config = dict(
    hidden_size=192,
    num_key_value_heads=1,
    head_dim=64,
    intermediate_size=512,
    rope_fraction=1.0,
    bias='qkv',
    tie_word_embeddings=True,
    optimizer='muon_variant',
    lr_mult_o=0.986,
    beta1=0.9,
    decay_fraction=1.0,
    final_lr_fraction=0.0,
    max_seq_len=1024,
    train_tokens=111200000,
)
MLP neurons of a small language model. Each row is named by its layer, matrix (gate and up: input weights) and neuron, and shows model dimensions 32-159. Each number is 128 + 32 x the weight over its row's rms, rounded and kept within 0 to 255. Numbers have three digits each. A neuron's up and down rows have the sign that makes its largest values positive.
After each neuron's rows, "fires on" lists the tokens most often at its 100 highest values on Wikipedia text that the model never trained on; "fires in" lists the words (lower case) most often at its 100 highest values on Wikipedia text that the model never trained on. A number after a token or word is its count.

L3.gate131:132102155062128129177060139107084136105133156127082155088091139099117123153176179118121171124115148108093096107141146156096127106175156127122116118099188170113134126138046089158090134092134103063130104100116181134163149166169147083143104127127094080123114118104144083090154141095083108092086106130094160177141153134105103211110034133141136111118165129115115086132143091134135188060124
L3.up131:140095123132127085164132147210117105104175166158127143152161206165139125113150117110169144207138116119110058125114111129150111079141197098112176099099130125119137138100110108130146095129092126129157099119137100097101132153119169152171122134159102115128076183102141121064153149102065211118125152090167140187112199079124146141086136136104111165106138086132129105148154120163138138162151
fires on: " the" 38, " both" 9, "o" 9, "ed" 8, " of" 8
fires in: "the" 29, "two" 9, "both" 8, "of" 8, "young" 6

L4.gate362:134139127112105152110161093119118125134066170123143102140138106116124098062121090105175150095133163123105098117101152146112089159157125109119162155134128065116051083112192141102166156109100086116176093168179088181110116123064113131124113098168113094125146104139173126120121157133175168117189205106158075105187136117081163126156133092140141067107130162127163121138098159099057060185119
L4.up362:122093191056157133122122095138145129096153166178085203145112114095104139185121168149161128183149154124064144157138117133085077133135154078077126152123124200133106115127141103135151109177103118160110115143172094094121118141099128117127134206163108149236119145140081087116160157109123153089129050137153158131162130139154094130087099155126161095176134095133147138112128153125136087109053
fires on: " from" 14, "if" 13, " by" 12, "–1" 9, " in" 8, " to" 7
fires in: "from" 14, "by" 12, "in" 8, "to" 7, "example" 6, "scientific" 6

L5.gate484:075106182109126147169133060095139115193141145108153165104162040071129132162177089111108119168140118099111123144126084073149122173175168136117102112117092155105109120149194145152170096167064152090125130097094163154080128150129190187125093125113120081163125110122135124196081121091138149137132154151121139079158156110109233111151101117131189127093141152095144126160102160164134121163134
L5.up484:109144181099121117132131084148149140158176155099150113085093055106082122151181139078030153128137076115124102046195073079113117100129093149170128123094158121139152131140124106121137119100055122124152124131147142149138174134120132128168096105165091144163108119079098160134155099047134140151125100131139186105087159103086126167165139060115152073143156162149109147189112073138127120140107
fires on: "ring" 13, " To" 10, "ite" 9, "ing" 8, "o" 8, "y" 8
fires in: "during" 19, "to" 11, "despite" 9, "by" 8, "since" 6, "after" 6

L5.gate306:122124171175160122190137108116122163144131076134164150137149102139131165075153088111102108161139124086146155126149067146083126125148086133096096201084112090132141172169088142170149135094059166123112138154135135125154115113112105109092089140178123065126111150083156142154158159136155072188129122182120148229189165137135169123132091082139114058143110112174144098094169113127138078162109
L5.up306:155149130139125090149136142123132107139128160159136147134129124154100116159120108158106062084166088039119135134105146129112116087191108162137088123138189118142151157113005104210112121111095149147138085221107084161140198099107129112113105145139078095126136152140160119154153091113148136123116135126147112141142089174185127112116197075130115066140114221136144123130174149164097078104152
fires on: " to" 25, " would" 23, "y" 12, " could" 10, " can" 6
fires in: "would" 22, "to" 17, "they" 12, "could" 10

L5.gate283:102150194073152157164094095132105123153120163143139075153138109111127135161147145177113119132177092117089127080136108093121149111164110128072117160081131107049170136198173066112200159119081087105153084083150144156096136121096060142091069079105045127181120061091100091129139065068154123113120112092159132093129097113138118173136136150103145114088126156139158138123162102153125153128159
L5.up283:119116171087104142169126098132068101081120058158107099192193070210125127107116116092094148132095083187131153116172121113134111124091069132052104124091185141143113101142146127086141151092138161163164054078110142085122104138066118087127134090107126142137161126066096122138135108099154152123151124124148127126125143126131060153174166133092162089118117101107165035137091108112144154110148
fires on: "After" 22, "ring" 13, "hen" 8, "ite" 8, "ing" 7, "e" 5
fires in: "after" 22, "during" 17, "when" 10, "despite" 8, "in" 6

L5.gate91:168161139107162169158147099120099119176124065124133067108119100091187126132124110110183095095069131103135161068166099164102118183136145070121137080159108137166134169136103154089116105109141077167085173192095178162149090158149126094140103138130119101104131144188180048111101120112125112097147189145147179110146073134114129092157095105138160116176080102173085101129102128177136144133156
L5.up91:204188156103157102112109111135141133107109091173165164106105141148123132089163165110099100124170125099092173132094127177143137113065114174103154135208113134120116161132124090119109090158136096127117084137158143128193110122133102073116149136145137132189154138121166116087151137170071154086143156129166165126120163102153057174123116147152174079072139158119103087097142147148178172139155
fires on: " with" 26, "ke" 21, "n" 21, " have" 16
fires in: "with" 24, "have" 16, "channel" 8, "basketball" 4

L3.gate172:094131080133116070098117129096101149148116093108115131136098118096156104143173127119172148125077088110122158141167148122158147113138122109145174089071140124222173227131073100113141159110132115152093140130129106199140181121121171149165179121131185081040085108099132101142183140120071127141177156142113083141151138127126079167196129130119107153149160118148144063110128142114101128085148
L3.up172:123167139068125110163113126080130137174131149143172129170103174169088063078191098149152090126110135174155092117133121096084099101183180117115143127177119113180152098159124182065099112119169147082113114146155177098147106069175141183192162130159114061151111080130175137135139143115127080118162181173128160082115147166128124174137118113112169137085142119179095107119155113090104174136063
fires on: " the" 43, " of" 33, "al" 7, " or" 6
fires in: "the" 39, "of" 33, "or" 5

L7.gate92:132172124143172131136110093137163104158172120131157085153177152123180126073187077140116114147170066162145139121178113108114128099108109128115121134115141149097157078147129110141166094112104145143091099201161133215092063074167129074122104098131100052150117165136138093154121140171110172133157115122090110154121135180139126144123128112174106166116108146171187103146123128105099124134133
L7.up92:120076097124138117173153123126132251088109169150178163153093109133129172159149159142106102114074143136165122093138157184143115131103138158125182170110105163196150154111208154177185156176142090122149144134142105142080108115154084114147140114183107126136119110200125123081151101194144177137156158132115059143175149115191130125138151104096092155065129149192181103170129122136101052096132
fires on: " not" 23, " to" 22, "ly" 12, " also" 5, " only" 5, " first" 4
fires in: "not" 23, "to" 22, "also" 5, "only" 5, "first" 4

L7.gate308:111164131116146145163170100109138092162153192150166108108106078158075203109124153181145125100122092155158155127184137080132153151131138188143085126137153123127168137139113156141029115146043170131152121125154186099132120123143117188095121149105137104111071123144150106170112107168152126078152130138099058182172091112165156125150162165119100177070103137054149119163125140155145163077178
L7.up308:114165117142165135182149132134077166163184133169132140145151149154158132103138124125139094158137114119169170104137193132162199106148150223143149145102187109105085168108129140174045112137094109141138121182173121178193092088142105139149110113107153114138129107163153116180175109161148152142158149159110117156138142120203136126084171133165118093107159110121201125141098144146119175132164
fires on: " to" 27, " that" 22, " you" 12, " not" 7, " You" 5, " which" 5
fires in: "to" 30, "that" 22, "you" 13, "not" 7, "which" 5, "i" 4

L6.gate55:096105145079143124108144062158149142094160179147146055197113116129139164102122169176194093117133152141107185127138144127106197155131119076117160090133144073080121176173160147167151126132140150108144123161105169175111106130074107150146102122103137151084155123145139078126034181171094176130159101156111117173185172131104094119139121103199162125185138080114151115146138098142101131141154
L6.up55:201197146092189171163183163096100117150115109131168098138105109139089132171183116172121115160126173141109197147093115062093099114097145122112175127058120132130115186063157104164155103123118113133162090126135100197109084143080097163067134133132083116107156159114176153115199128114159126152110105110189175119117156110203125096114165095149145106159128155204121124139155121188093157077139
fires on: " not" 30, " to" 17, "ly" 10, " also" 6, "day" 4
fires in: "not" 30, "to" 17, "also" 6

L7.gate73:080224088078141080142113132153122119100143047099142095183107156105163114106118078171165107114129095114090136087172094063136136100128081141156092120152127164122144108176151146146155132092109135102170089058156124079131108126146164126101112081159108132123151127092144175135155148123080138166114133129105155151080142159187103189109147129167115104125101163109110089106157075082069159107170
L7.up73:128090118148131129165159111127111058166142175118170140169075064136109144123181114076131122163152042137131143078055118106146062146129140167118106133116092088133120062167130113099105124113134179108133092087135111138124098148064216092123074134128107156113141104085078152150168080111056122123127087163155163171097091133119101134087111124119059100125183128185153110124180116064144090123203
fires on: " the" 62, " The" 12, "ough" 5, "The" 5, "f" 4
fires in: "the" 67, "they" 7, "although" 5, "if" 4, "when" 4

L7.gate94:162178124090132177156139097111138094102111097118112130122150147137156108114190096143147152059153100134088130083140095165171122163107110177095099098084154091117100097111195087150118148136108118083166116185183109132103153103065109120153120170143120080116131136105133069145140128120086110140076079119136152125186215100105065167120137131124109114100122182171192103097164063174149166131148
L7.up94:104084130129162182132160118149107094077146122103115084159108120160165145199141116128102151144067108109110065049187167184130094146160089141117122132145084120100135188128168153080121113144129115083142095134137093083108112036102175175148124179137157108138152149154118101081119112158132171190139190137097122168172169127121116126116092086153109113072117123161152132100139164061139220155119
fires on: " would" 30, "s" 15, " to" 14, " could" 11, " may" 10
fires in: "would" 29, "to" 12, "could" 11, "may" 9, "must" 4, "they" 4

L5.gate216:119195126119120138150160094198073172116133105108187116097194078136157076119174095185133129136148117135129147099184158127097143178156079123130101167193132074141072119169143144161129106087112117149160126139109081103107142124108145155147197199163125065101144146092102139147103177117106159096153145117091087160168147132175098123144155102144091093134113151125090101082179140106150170123134
L5.up216:130149123136117118138143108153116121084166087164170091131152085116127083153156100104092129140113121066137113117143135092071142168066143167121115138192101133188115125130164137147134143089124120161142158139066111136138125099109104115151209136178136134190109130129064154152106128115144138143157088109145133112138043099163117139131167131118135079168086099182097088072128146121144127190156
fires on: " can" 30, " did" 17, " could" 12, " would" 12, "es" 8, "d" 7
fires in: "can" 24, "did" 22, "could" 12, "would" 12, "does" 7

L7.gate445:090101156147156128137149104058183122135187050182176154138134106085101134140137122155129133134132109058089110151097150149090119177142168107130118103163087161155080099123071123114074088085087145129141128101118100150147154163121147162172144184170169117066077112114130113102175164201119150177105126136103093137102177172136153111112126103140194077101132150092125132135079228141126095167152
L7.up445:099101071120159113069142114146138121113127205141110083125127147111145172157059100120143145194121119113136105115137126136073121068120057149153103121141105074143115179102144147090100094150132101179143198121150111158094166180145158128077128152174126078145117130159117158161143125149133130058115151103146172125140128091116096167132099163189159115131105110158144132128112113108061093180149
fires on: " of" 24, " to" 20, "y" 8, " with" 7, "out" 6, " by" 6
fires in: "of" 23, "to" 20, "with" 7, "by" 6, "throughout" 5, "see" 5

L4.gate133:096109085175127127142114106053102163135147120147155105150106114100113129157138066141118129127176133144140136143132118090115095163155164127096108139120109091115160161110057144140161100101135153078141146090133104129125100105078127101086149109128097116172109114136104112153150164133138148117077090150168117161112109115168143119164091085078171210109169160167118165127088121137118090097104
L4.up133:087112125155159147097193093127123137088122101117098122171149143189156186130088094158117150051104085195169128170115114137086084115179176145132116106156100169136179141140051139150135083078195085141083147085105165163189105120131097076102125167110114148113101124086119104150099185132180075111141142156147107088083162114152121143115105217152145171085163179110089113146112103048158103130098
fires on: " of" 54, " and" 13, "al" 10, "st" 8, "th" 6
fires in: "of" 47, "and" 13, "most" 5, "with" 4

L5.gate324:160156136144176118157156062128148145112138139076183098117180128146133111097167077187148124166061145078144123042098147146170101161149110132107129142109174084136068135122123131167108122154059157115118189193090060149100122106093065096120107121175121112143093137116160075097112064166130106118208128121100156115109179114123161144125171133075110101113062146138128059111114111111152148138160
L5.up324:124111153099189096130145135131106083174092114158170139114105165178117134098155170148075114106064152152130177114110127119078125187153148147114097153135089112109136148107189145148111074143036134110081108212126097109059181101104129127119149123142113167129119124160176111170120164202148138125141116190105138131096121156144187142113138095136170103068167160101123115104161091115133128192074
fires on: " to" 59, " would" 24, "st" 4, " could" 4
fires in: "to" 55, "would" 23, "must" 4, "could" 4

L4.gate459:133156134112167168154126100111118119116158073118111151170195160142152118094169094156161149136157118134103161086162130133119091148086123176138142157129159103097096141124153192092189129121213155144142120165148108180177060104112098193097153145155100101106101117101137133179148171195150083117108216148121149051164085079119136109127139159130127200134096122119148083090109132141154115170096
L4.up459:138147117077101071101119087082150175108120086127151124128173109092182105111144129067177156100132084085110125120124115153096174099111046161146168085104067102096128124073112193089116116078151126111066128189122178112160075148111075119137110141126102116131159116127167090144111176146156116083102120155096120039109137104105088174183104079128098200146097131095134140097092141152156129130097
fires on: " of" 50, "li" 20, "o" 10, "u" 7
fires in: "of" 49, "microbiologist" 8, "solid" 5, "institutions" 4

L6.gate401:086136152162153081093138115118092130079144085130190140148124120147086162071094089124134100085104141139097079068113109011123102105149148084159180114143169075103095198169160166172088059072093178156147137128109119160105130107095126129074136153137141135174133119126131108133126146119147169115105098091130130102094091115149153157091143135118130140145117154149197142091159095069135104119135
L6.up401:139099059146161130146145102123127128123097128130105083083087131121169156161170112108147171083084076171126166121139095114077119122148132133122144050093051157123166115177149157147091183157125150101137112182133077122105122097125121086144105128131087115147149134110113138124077129141085119159171199142083115124034117174188115077134131211124132112172104116164087072121080123088123159146174
fires on: " and" 82, " The" 11
fires in: "and" 82, "the" 13

L7.gate15:138120138151155129121088059171149125118129104110167136051110141091151156059090106089112092118084114123158132178139119063133090108111183116038138090106111154120150163115042066101090133063142134120108145147168126207139186189107139140077166119158095094122123149187110141140140081116182156177089080101090193118186127087142177145086095153156107150140125125148166110091137110075186142121159
L7.up15:180128173129121135144156170099188114159118135141091119091086139095167132122173073165115144106068070161069079097131160101127123125017119133117135082158099125185087103107121179128068128174109123146068121161114143085141110155128097141133100095083107138144128101122100117085114185155146082079204181137170154101170101191177145114089115144153186108125160111107128151137152127122098116120141
fires on: "st" 33, " the" 24, "The" 15, " The" 11
fires in: "the" 41, "constitutional" 6, "then" 6, "constituency" 4, "justice" 4